config.yaml
n_layer: 11
d_model: 320
n_head: 4
n_kv_head: 4
head_dim: 64
d_mlp: 1280
vocab_size: 8192
activation: "tanh_gelu"
norm: "layernorm"
norm_place: "pre"
norm_eps: 1e-05
positions: "learned"
qk_norm: true
attn_scale: 0.125
bias: "all"
tie_embeddings: true
parallel_block: false
init: "normal"
init_std_qkv: 0.0272
init_std_o: 0.0
init_std_up: 0.0272
init_std_down: 0.0
optimizer: "adamw"
lr: 0.00103
lr_mult_qkv: 0.7
beta1: 0.95
beta2: 0.98
lr_head: 0.00712
grad_clip: 1.0
warmup_steps: 235
schedule: "cos"
final_lr_fraction: 0.0
batch_tokens: 32768
seq_len: 512
doc_mask: true
z_loss: 0.0001
train_tokens: 285400000
steps: 8710
dataset: "wikipedia_en"
MLP neurons of a small language model. Each row is named by its layer, matrix (up: input weights; down: output weights) and neuron, and shows model dimensions 176-303. Each number is 128 + 32 x the weight over its row's rms, rounded and kept within 0 to 255. Numbers have three digits each.
After each neuron's rows, "fires before" lists the tokens most often just after its 100 highest values on Wikipedia text that the model never trained on; "fires on" lists the tokens most often at its 100 highest values on Wikipedia text that the model never trained on.

L3.up360:205099119125113216097096144086113064099168075202142180142133105066120129130143185098144147130144160137188137092149191082139085101095168151192099166136094090129100081125154083177092116130059091152106105099117127144121145111105149123151158109120130123130122209144149180149157114091107131119149147153128073089131153102126157165116167191081101174169121066137104129146071141084135147134098
L3.down360:090106150092154145143139114082075178153151102150122090098165150152086151153186189140128117140173095089140100124137122124155155166116208125091164155104051158087169127109156138161151049115111123150125141137086172157150106137164133148119166189119054131151144053106139171095147151105162201193146088099096138103128116119107109109113069166062116144147158118087124178122112116162104144149042
fires before: "=", "\n\n", "ution", "ric", "ry", "ulture"
fires on: " =", "t", "iat", "ric", "it"

L7.up722:155131155058124160098158149085161146143095164135147093070128112155145097124153122177083084112072105111144131108068179125127150095142115075144144150187169088122115098107145159163097129148170099116120115134142133161167215098125073078151162143108164116201136087109197163148141131122102101084176094127112140130119138123205117098103133109107133098056115177166146176084137096123189150089122
L7.down722:194130162115118171092109108184108142101098084147117144163142137144126119179099155101143151153146130202129034137089106157201112118113117117176117115125118188135159072122100103141149134103132104181153128175139060133188103130105146222111140129120152128092149135130107146166113121131088136140116117106081159140068132102116136168163200159134106127193130063119064134163148143115112050154054
fires before: "-", "|"
fires on: "\n"

L7.up474:176099040067139136095127117112133145124130153120135160098152190170153127083166135184075111146132136160089092169120105129168153145166112071083094082162071232127160125083143159133097122119132149086145050139084146152136081108097158104064118106153122152133107174154175139134109109120102114105135130114175152078104162118156103033119124108104117148133127099110146178076135130090114113080158
L7.down474:129092219132145148109121081148066077096125128109159117165157071130113134197160188105124112148184143176145059126120103151163135085107161202127133166111159098107138133106182141130119139189182067166167090164134102125162183142112090149144131133120060117130157088129159099126102170123124144149122178112132084181217129141136104176122146164171186122150116139059075133127130153143118101154119
fires before: "|", " |", " (", ")"
fires on: "  ", "-", "}"

L3.up326:141154134158077180148107122084117139148103173178081159154110110172103137154142133082167131034093124167158153091131188094074187109095201087122144151126121066143168143122077116164113159076078114137123083153129158118139162125128098148168120128142141192136107134052128107117143138114184084090066151137210114126181183103168163062082126147116112158153135132107084141143166137121165182106131
L3.down326:143145167144086145104077101120120123047136077162142132179161118155139086134142109133105128130147134144162110083080104089131112221122137185145122167121148093196080123097132102153166050166174098123120176043146143109192159134128114116123133118127130126061122093087083103122105131127134146120124089153165081132086128097109090125130087098137100174086119168127126201116065126121152171129172
fires before: "sky", "bo", "-", "ć", "r", "e"
fires on: " Gri", "v", "vi", " G", "gi", " ar"

L7.up1243:107103113188097170113115138157112134145158145114216165154106115069123095124118091119084062082108123149139134104109124203152169167114115149137132122098097165153192157090090126138143043130153135156111161141082109140102126154152106124142090142115130166159153110196109155126159144102147147136124131103131099154093179174124161135171091112094082145118146152191118160132176167121185145155173
L7.down1243:116151113108062171110106148115081142180057110127127102105138155178102173145134167171119118143114133139148123152119148158142098126056144107125177160120142085126131162126136112134168160125153175098124088110066151126096127120132122153161140103145122103177155147137206147114136137138171095145147101179171149163157092135119081104085179092146081144192134123076105093092134172140117078144079
fires before: "="
fires on: "=", "\""

L3.up1179:139101166159073102074125119087126124099109157154187176210131118139159125137143090149099046116137117118061138149105196079108150139088139066170088147118153088145188097153136117072126123129084086107107055129126118107177119134165134134150118155167112146138116133107189089161054128131108097134085150150124129151143172165112115094156180116129132144129171151109183085143163179114173073130118
L3.down1179:077154094089189137181155105165178114158130066117111115051102129138138130083178168124123203108109129161193153102101084195117139161203112191112125078151122154097132153117077102166124121119145133121104154148137144152061096093121135087126166074078145110118142137152110094065148113152176112110158096108160124134132106150156114124066072149132189102161136203172103180157142132147076133113159
fires before: " |", "\n", ".", ";", ","
fires on: ")", "ief"

L7.up746:125155141079107108100158105142205125111097183165142110147100121139127152129134170126086185130050193139150110153193090082033146084149194140171142108116101110096120135088081145148124151059096143084106132075102171133147130135107141143126218101108156110110093080121127121093094113173150111136123116126088137159162113117160067137115112128131079115074103175174129107147070150112097149166147
L7.down746:153069159133159123109151118135054094096145154132203159140111162178128123104090090115113120176191178115149103134112127192084126120091126130107174124138165127154114070149112134109191129184108076086145148109141114099142159152117100181138098115187125117114110126103141074108158078125074127148121155130132140117150106125174157101144131072110156170171091152063097140063127104102120096097176
fires before: "-"
fires on: "\n"

L3.up268:125137027078118108073119148145133208054141085062199169115082078111055129120129133130121139142123145070102105168131154133120107065144124111138125117153163134049154118137151119139178124164145111127127069116135158109148107102146151128154141139106121136127107202128172134161153128053117150107103087160101145123103131104163140127132175160114135098112107132136213150133132127130099172171145
L3.down268:108130167165134126162129155161101118195118098121090088099111106106105093135076119149165088132144168127138158144126173122076154148076198196124144078095132130121179119077134094132106160075147155175055183095116187128155133132150090157158114089132126098120145068170123108135111159099088106116098158089090073136147160157116092079159146099100183150113083112141157111158219171141085061129102
fires before: " (", "uki", " |", "min", " and", "i"
fires on: "uki", "s", "z", "eter", "es", "pe"

L7.up752:088131120113146075112124113152133149114106116105134082133079086090126114134205115048108157183194189099126176164146104105062114113145115149127103062125173167105126122167098096150110117117139136114120097109098111150083103137150150135133168142124124123110106161143123165163115094141207144118080118113132159121110144106176175172161084051069113120127188147137140109139122147072122152168105
L7.down752:149132120117148121110089117110129055153179134137131114169155181112131146089087095161128107156161126166157125095102141171191187090100112140129172180105158111192137218131094171094101078143101115107188093156129069123157142075073148165090135080088156098097156141091085136088125084166128130116124137119128135101131095129079127097122062131148228158188098114108078070125085073150108119085141
fires before: "\n", " |", "  ", "."
fires on: " |", " age"

L7.up768:178144149127090122122120137103217184103163134130119102132103106111061135125154155092170124083106172078120119066185154099112118092138145181072134162097164134125102177135132186158149157102137120150173132124157135106132133126168092115175140137166141199167123139167105170102125198098121154108115153161062094192120125126149143138149120131157140000106181158121145139077072092136120119134070
L7.down768:128132119113124184101079172151149156135074176077061116080036164113159199147177152144136128123079130102104135138140110130189117172129136152182112174114106106137094121157115124129149114126174177161104155142152125133069181101153170132163181112115125130149106105114152170107124175066152103121131111114151093074017131135132101121124138115184152103138062086166098103131137129138146103121133
fires before: "on", "ve", "ona", "ti", "l"
fires on: "ti", "si", "di", "ona"

L3.up543:154159113126088149081138163116194115093127203171096151120089130143086106140144146167086192109126194122130080084090161096072113145125162143141121150145145143085126157094089122109145142160168118117112118118172099157169117106112138139167158076114168168122169137101149158118082141087128078116122115157107098087115172141148033159139138109091126058173148026158091141116134152123155157114164
L3.down543:118138154118088122129155114121101107157136125147113109158114130138152126113135128132129156145188164093144098092100167150134144196130106167138168106118190109118106132195105173157139195166172142162107173124102083138096167124142123079085104130158124093114147112072093132110167116122148140112154141068133158204131103137148155089139120077089225117140155193165112141098136159103167079136128
fires before: "\n\n", " He", "=", " The", " In", "\n"
fires on: ".", "="

L2.up550:067195085146122137119114114116108121111154115139150150100113176159125071150089113160189099135128102108112111092073082142108139134097114132187150187129142109033177178113119103183147187145125075127109128146113100112133183161085096076105138121085213127150132067146119185187076141098145135141155139149119115087108162172098122170189133123117118106140104103165123121144169156126088136157085
L2.down550:105066108105104129131093086128185151186115121134196136167170108099114118119108113119069167130102108140180117116115171090149152136117071171105089087164152169116150127109121111137104137056122199122134123113154134165098094157156171124175121126139107096087133156116127104097159141145072152107054113127194134188124098084134137143082095135170146174132134167136099152111123208096114181174194
fires before: "=", "\n\n"
fires on: "=", " so", " years"

L7.up748:167191167158147104125129118103160135109046165171109148183146162136061101193096164128093105154070132094120126193151173077105090068138077142097119046116135097136171122153135150161092179138136062114127197164117117156137130184094115193126089134086134126093132167120115116142108127158132068135061158184124079164118142147173094114174154101132094079090109172171164085124133137111149166171067
L7.down748:149114159097146110147158094129157128112168129110153102133082099126164173109167044133189128099143170103061129112132136153107167072129133134119151214155135111119105097190141138140152116050108205117189088129107140144164118104111140036120146122188136167177163112130135127114173104084090138132170133078148211148160088127116122106106146155109193161185164061131090122114169151146132100094187
fires before: "-", "\n", " footballer"
fires on: "|", "n", ","

L7.up277:088065088162111096150096149123157139135084085164141130166089161081134153090134170139084138143083210173107181099035117111171072166160104169166131117116139134121185136151157110168161161068107096146084168135125143081119134177169106153065192150074092099170126075112141150181100126101157120179153128078112094120131099145142145164119156152110107137127122120162147162123121116139084133173089
L7.down277:151170124164116209155089090099069084125166154081155131111142143173155117116130088142152074093110131142099083101127142147109077136131118119127185110146056174100107072096121129229123157143106124158131115177164106160130094081038180095160141100206106113152173175082133108121158131117138125076082145088161120111109190114077109116116156132128103065177136095108154134117106123123195126090117
fires before: " the", "−", " (", "°"
fires on: " of", " (", "8"

L7.up399:100155092134147148138128180137142166146110081128144115083104116142157100145109103140129115162131133173088160124107094123120127161110112175057110157105109114143138117194129189121055071126163043143118145087072129120190137098110089104160158154085087160085124172166131202100078166119186095136132175127169154143167139150153147133125114113148101057105156068196085091124164136078138118203205
L7.down399:107132197134130126187142042140108080110111158148130163089156179118123035131131194133153165092144167096150135142102166101171124113155174099118165114160075069125125171147172141110072192086226108156131119144189137085101139133123062119143157127146173106146147079063132094137131159064114117138127115100135205153130133144132125108131095135141054105092189147125126203138094082148082143117090
fires before: "\n", "=", "|", "\n\n", "."
fires on: "=", "  ", " Rep"

L7.up1034:094082082172151146138165181106123109173165123144116131211122155086133139180139145182127091134147211100133200127032124123132168181113140119142114137109085144102197170107120095163178152106159124066116130112085051106127097144152149134079138135086114131154121085136114136148114120042154157127119085062124105154105138123130128102117106175124123156159106128157162164104190136122107108127128
L7.down1034:184163104092094120121107114155153147183196096151118146059077117208123161183091110136175174131127114091095132148155157134148092138130113161111193080101116134184123071134170123087198096155144125153161124150142125132179126107152140109174159056148125155098119147111121179112129101158166118136130101105158137076132123161155113150173098132084153129150170120115130076105131185067169168097196
fires before: "=", "\n\n", "F"
fires on: "=", "°", "\"", ":", " −"

L3.up73:088129094138140094143108177142145135116157097109098171130077082136108110164132140141129125163149131100083096145081101134169149015079172145124109130117148120145124130163138121087111193122116116112121153120127152065141094089123150128115131079035117135130173124133111204145110141108132114160121197136112116126125103126072161193163143114086135184132130084150098151118124119141122152124119
L3.down73:080165154117116160113127129186141045153126183172111150171189098106126111098104110139093128126068108137145142124158214097124114142104171093106152195123092161095186137105099161153137063125118079115134081156116113137115166171074126143170117241166140108136132117150186099142113144109141109109170163133155074090130123144054092089146136104172142158088149158085118111162161118119174128110128
fires before: "="
fires on: " =", " Pan", " trade", "n"

L7.up1254:137084084106134074152098136130073148117143111112105151199121088216112165134174138146099143137124129122103119133176141121117127099110050176135095172176087241119160146129078165121120117086146104121103079104137084145148138161140091136207153093162127101126119122146103121102142105138132122167101083171128125112177098095127136182109142107124133072142233087131118114109144121128145129152146
L7.down1254:114145167098120114112110131156162100208099147167167090093179138113157093082111164125128149112131117115191145152106148110177152136123127160073121087118087082078106112113100150153150197184129094139185184116107109127095144156104106111079109133084225119107142106128129112117151125106103132176173176161124124132112152077136126132166102090165205166145080161141119147080147172100162136092140
fires before: "=", "\n", " |", "\n\n"
fires on: "=", " =", " |", " Stadium"

L7.up885:101173145174108133065094136112117106118126128163135113055133162131157177132119111138078176124090120117138111121106098131069171064171182148165158182164114141101111177102130120158158142152148118203042140106116046108142035141111195085097157126167141151129156115144174145095134137119149110128110079103136176138155147101094088140125184131157136061198065066162123180095144109063086131116175
L7.down885:174225137106122149177077143153162092137073089115103119118123105132142167170126121188101108091131147132106111161125209160091117153163132099183151135106100093118145078114146102082098157130175110152140132175103099138159107162132152043121134154125124124132101102134141211092139148128120151081118130134052142098109167111136158167127105137095200125115154108142063196097113123140111174122123
fires before: "\n\n", " The", " In"
fires on: ".", "\""

L3.up311:118108054119218093138123114144153126070131114101162128095071129136094134148137158119113154145112122091176144109128176148162114079160179160177096101134119152114165164147152169109116170098134136131155145107117106090148135114117190101081141112126183125192089134125103213129072166081182100088125123171101100056140124155140122175192083164084118119169146109163131147083124148124143157193125
L3.down311:080138196083092152149102130121113138130119150153110114148130081117106136129087163187142059113090163058061101165165136088106096136089162146147150149159100191124143177130145162127091086115139103120146141135109198146090173152159114162208128144104098106137138117078136105136188157131096167169134118112144116154183151151136099151109138132183141107161144188115148132154156122186090129142095
fires before: "=", "\n\n"
fires on: " =", " service"

L2.up919:112111119108159131115116177146132112095055144138130157138083117108128131121141160104096157164132160153209144133110158130116139108139112126176117077116116118074133212193091086110101158076186128128113126134153086150182087101128145135089203135119144138079131165177136114120077129105036128117113138136106067145123133145192118149097142177150166153115038108136118160131066165083103239142146
L2.down919:098127119108192185124139103152107149198143088118117068095067065126091133162122069202137096160142157091095078075148183117170159118079111107166118161084160128159147074115162122079142060147182113095151185114111135117079157132177123105117067137098123056171202074103108118127188123152166167166172122094154128137164109102119167174166120094102116124168178127094130165140133068184117113172113
fires before: "=", "\n\n", " the"
fires on: " =", " about", "ee"

L3.up536:132104141086137147135120142193116118100131130134146162139148165190144105152180147072144092094155180120108096150110130136113104108158101131099153101146085106077178126117130224161098159161156105152123128091105109177164154113156200059120144148117168164151204079123125110191154167123111069102088108110108101194120107082178153116155155123075135114184099124131099184081128178107143143150097
L3.down536:159113134137171151153146109110122126131162126075138115186104140116065079115144069104107176154164131130149203108112128115093110186107130155113095127128143165132082126140158093078106128127108120167145116173150141078114073120146088156105097130135127079097111138133151104112170119109140140142165103120166132113178175101048183131155065109083150145094107129093146079154131135132128144100121
fires before: " |", " (", ")", ".", "−"
fires on: ")", " |", "–", " (", "0"